MLP neurons of a small language model. Each row is named by its layer, matrix (down: output weights) and neuron, and shows model dimensions 373-500. Each number is 128 + 32 x the weight over its row's rms, rounded and kept within 0 to 255.
A block is one neuron, or neurons of one layer that tend to fire together. After each block is what it responds to, as a language model described it from the Wikipedia text at the highest values.

L5.down126 [144 116 168  37  94  92 159 118 178 110  90 169 105 107 184 133 127 108  99 156 158  93 153 134 165 153 112 156 102 181 136 124  88 126  98 156  99 108  65  86 190 142 126 132 127 114 169  93  91 114 138 139 128 163 124 102 115 149  71 114  76 165 160 174 150  83 128 130 165 138 124  60 136 145 100 158 112 114  96 167 142 151 179 167 130 144 116 121 133 142 111  74 113 135  62 135 108 130 126  96 180 178 149  89  93 112  88 138 143 154 167 121  50 146 127 181 157 138 141 108 205 126 182 139 178 143 226 153]
L5.down240 [160  92 166  51  88 160 111 124  90 161 135 150  69 113 159 131 136  82 160 120 155 109 149 143 138 160  96 139 116 107 117 106 162 157 127 148 143 136 118 145 110 168 137 144 169 109 170 104 140 153 173 121 121 173 176 109 153 111 119 136 183  87 184 111  90  87 124 138 134 126 123  92 112 115 164 107 152  56 146 159  77 110 149 161 128 123 121 177  78 115 168 130 162 153  76  94 122 141  91  93 164 122 105 165  57 142 154 153 181 138  96 139 136 174  99 134  90 171 143 190 102 142 113 134 140 103 138 114]
L5.down724 [119 117 120  96 162 156 142 193 153 106  75 150 128 138 115 141 184 126 165 105  79  25 107  68 113 167  86 118 115 146 176 106 163 130 146  29 117  99 125  76 142 157 142 136 131 124 139 118 161 109 144 120 140 154 103 137  95 145 147  94 143  94 138 114 158 126 140 128 106 119 121 123 140 139 166  76 181 111 152  95 128  86 155 116 111 160 107 135 114 128  96 161 171 174 144  81 166 161 139  91 138 175 127 166  94 107 111 135 104 106 174 104 101  83 122 135 107  70 136 159 181 129 155  97 160  99 148 186]
L5.down1185 [ 92  89 173  93  52 122 108 143 161  70  60 105 123  62  90 182 167  78 167 114 178 111 145 120 190 155 110 136  80 131 101 109 187 214  91 118  74 111 182  94 140 152 133  97 110 144 145 107 101 205 117 166 158 183 134  73  99 150 132  95 119 112 157 138 141 128 110 147  99 128 174  70 152 124 164 126 190 161 129 121 122 100 131 161 107 209 107 178 122 113  92 132  86 148 104 115 104 123 143 152  94 153  85  95  95 133 153 145  42 124 118 192 113 164 105 101 123 152 119  93 128 118 143 168 146 135 185 125]
L5.down1203 [154 118 169 148 122 160  69 106 138  80 117 104  75 161  99 136  81  94 173 125 117 118 129 104 130 126 180 113 147 135 136 147 155  99 109 110 105 115 132 121 127 138 150 115  78  89  69 107  81 142  63 166 107 127 182 121 108 199  74 146 147 163 148  81 139  75  96 119 125 106 100 124 104 143 122 103  98  98 130  96 181 142 147 112 159 168 180 127 144  96 129 147 187 186 163  93 111 129 112  88 102 179 125 198  92 181 170 143 134 110 152 180 142 186 122 145 117  73 136 106 188 120 121 190 112 161 166 129]
L5.down1725 [ 87  59 111  95 147 135  85 113 117 187 192 125  92  98 167 134 190 118  98 104 160 136 101  56 103 122 113 104 143 127  87 160 130 172 156 129 163 101 103  91  74 132 147 135 135 128 154 125 124 120  85 126 160 118 142 100 142 169 104  98 148 118 114 103 110 119 104  80 159 133  59 166 174 123 114 149 167 132  98 192  50 115 102 199 170 157 167 133 126 159 138 155 115 134 158 153 115  88 138 156 126 176 126 155 138 171 129 153 165 159 205 123 193 122 124 172 135 165 132  53 137 156 144 108  92 108 175 159]
L5.down1765 [152  73 161 120 102 132 146 115  87  96 163 116  96 146 186 150 114 178 124 133  76 147 182 103 140 163  75  98 193 177  63 128 101 102 163 117 109  69 121 137 112 139 146 120 143 170 124 101  84  66 157 121 117 134 160 102 134 110 120 173 185 155  69  98 145 156  88 141 116 198 132 159 141  59  84 152 129 126 124 152 115 134 178 100 174 133 166 138 120 169 179 141 177 170 157  76 167 161 118 142  95 150 136 148 142 150 102 173 161  71 158 168  62  77 161 111  43 129 117 141 133 120 162 167 159  63 145 161]
L5.down2015 [ 87 130 138 134 100 144 121 110 109 117  89 159  99 162 148  88 123 110 131  87 154  94 139 143 140 104 101 117 140 142 104 142 110 159 137 108  85 124  90  78 135 131 138 108 113 140 123 155  73 143 106  40  77 163 155 152 108  74 152 101 145 131 165 106 129 147 144 157 117 122  79 119  60 133 129 184 136 121  85 104 147 135 117 114 150 158 163 162 126 138 169 138 207 145 130 130 145 104  90 103  72 114  86 153 110  72 127 120 125 124 118 114 133 142 137 123 151 132  89  79 143 142 166 143  58 134  97 151]
Passive past participles

L4.down2014 [ 92 113 152 145  92 132 108 137 120 159 136 127 177 169 131 153 139 177 161 136  75 145 124 148 180 151 148 160 128  63 162 105 130 122 152 142 109 127  98 122 197 132 101  99 122 131 177 109 109 123 111 132 183 158 126 124 115  62 108 127 127 164 119  87 137 125 126 149 100 203 133  75 143 121  64 139 207 146 162 137 110 117 137 149 119 112 139  74 140 166  69  75 120 125 166  72 186  74 131 131 150 169 125 129  98 110 103 148 101 145 103 107 108 184  95  95 163 135 163 134  95 133 150 143 104  66 185 133]
Post-verb adverbs and auxiliaries

L5.down129 [ 99 100 165 131 106 116 132  90 179 105  85 171 153 116 155 115 119  89 131 142 177 162 185 126 163 114 131 140 129  80 145  80 125 174 116 120 110 126 167 132  95 110 132 187 184 146 123 128 144 118 100  98 142 117 141 142 115 109  85 150 109  91  69 175 165 128 116 133  86  93 117 183 102 144 100  89  72 120 141 176 122 143 141 112  76  81 127 111 144 205 114 102 140  77 117 135 126 161 159  85 129 122  99 173 152 109 149 142 130 111 132 106 120 153 141 112 139 122 160 167 149 122 104 123 169 118 135 106]
L5.down253 [ 96 135 117 130 109 134 137 158 147 172 124  81 159 153  82 123 142  63 106 132 112 129 159 105 151  89 134 185 144 154 195 143 114 130  92 148 177 152 110 141  62 144  86 140 145 166 134 140 190 140  84 104 111 175 119 153 134  64 138 161 133 164 155 155 147 156  86  69  95 118 120  96 150 110 159 116 114 127 197 128 125  95 152  99 154 167 105 120 109 180 139 125 137  98 138 115  80 129  84 148 141 140 130 129 139 200 106  59 172 158  68  80 112  51 115 126 130 123 110 100 113  93 105 128 192 150 137 195]
L5.down1197 [143 152 131 175  59 126 147  59 135 110 175 176 155 142 115  62 162 102 151 144 108 105 118 163 100  93  79 123 134 139 159 149 122 158 105  97 116  66 146 140 109 176 141 189 167 117 122 130  67 136 135  96 163  58 141 170 145  95 120  85 158 126 111 137 136 179 158 145 102 141 128 103 114 171 102 160 123  83 115 133 137 128 121  99 203  60 174 121 134  87  92 115 171 113 113 130 174 133 111 124  92  85 114 154 119 115 178  83  98 165 149 104 143 139 147 145  94  91 133 133  75  98 152  94 107 112  98  93]
L5.down1267 [132 147 100 177 132 174  81 128  89 134 101  97 159 130 145  75 158 136 102  97  76 158 151 144 167  89 112 138 125  78 101  85  88 183 129 149 108 186 145 112 146  66 147 193  92 170  72 163 156 164 183  91 125 205 144 117 125 141 153 134 117 146 107 114 123 202  49 146  71  98 128 109  93 147 169 128 147 129 139 130 119 137 123 134 109 106 172  50 141 171 113 101 144  99 123 150 115 100  75 122  79 101  89 133 174 127 121  89 102 107  98 121 163 104 195  87 102 119 107 137 151 137  99  88 147 117 161 124]
L5.down1318 [159 114 119 130 161 161 133 129 179 169 100  83 186 150 180 141 165 163 117 112  97 109  92  84 132 125 205 145 150 110 162 128 134 190 147 113  87  43  95 152 145 150 164 122  76 117 117 156 104 130 149 152 147 169  75 171 100 120 131  67 118 173 162  88 185 170 154 179 108 146 128  70 100 167 146 134 125 141 118 181 151 110 159 129 105 140 157 140 141 105 140 173 110 188 120 136 113  59 122 109  91 127 125 128  66 153 101 151 160 127 100  87 168 161 119  95  86 132 144  79 158 149  88 171 176 127 161 148]
L5.down1360 [ 64 107 186 165 137 185  52 141 157  88  85 105 160 103 135 123 135 116 121  69 120 138 149 136 158  93 161  45 194 119 177  76 171 136 120 128 145 112 136 123 115 140 167 153 168 171 149 126 159 119 107  53 136 126  64 151 156  82 108 108 133 112 140 113 138 140  77 121 162  87 148  94 126 121 129 144 151 100  85  79 140 135  85 151  90 108 136 171 118 189 130 155 118  87 151 146 149 136 123 106 195 134 133 148 139 102 100 128 178 112 128 103  63 202 132 151 127 120 125 140 123  74 104 124 188 151 130 108]
L5.down1661 [158 164 191 108 139 148 139 125 152 146  94  97 150 175 121 103 108 127  98 197 118 166 114 139 172  79 186 121 119 135  82 139  91 119 139 115 167  97  92 153 104  58 103 148 143 158 145 135 171 124 135  90  62  88 146  90 119  54 163 105 109 135 129 140 137 152 117 162 120 141 132  93 130 138 141 107  59  82 114 186 145 145 101 118 148  55 112 105 167 153  92 110 139  85 142 116  98 174 164 133 183 149 141 146  90  99 184 157 166  78 163 106 115 147 101  96 134  89 124 179 121 125  92 140 174  82 172  86]
L5.down1811 [134 109 131 160 128 160 174 129 133 152  61 198 140 158 141 112 190  54 132 140  81 102 147 131 167 119 182 145 134 165 159  87 126 158 135 132 109  88 152 162 113 125 142 148  72 126 129 222 147 129  79 112 118 110 108 101  54 124 143 103 133 138 187 114 169  74 121 171  72  90  83 117 171 155 110 212 115  92  89 126 207  74 120 160  64 148 114 133 153 136 157 123  78 177 124 132 155 116 132 122 121 117 105 185  74 106 178 188 129 139 104  95 128 172 113 146 132 134 101 124 148 109 136  84 133 121 196 130]
Predicate auxiliary and adverb slot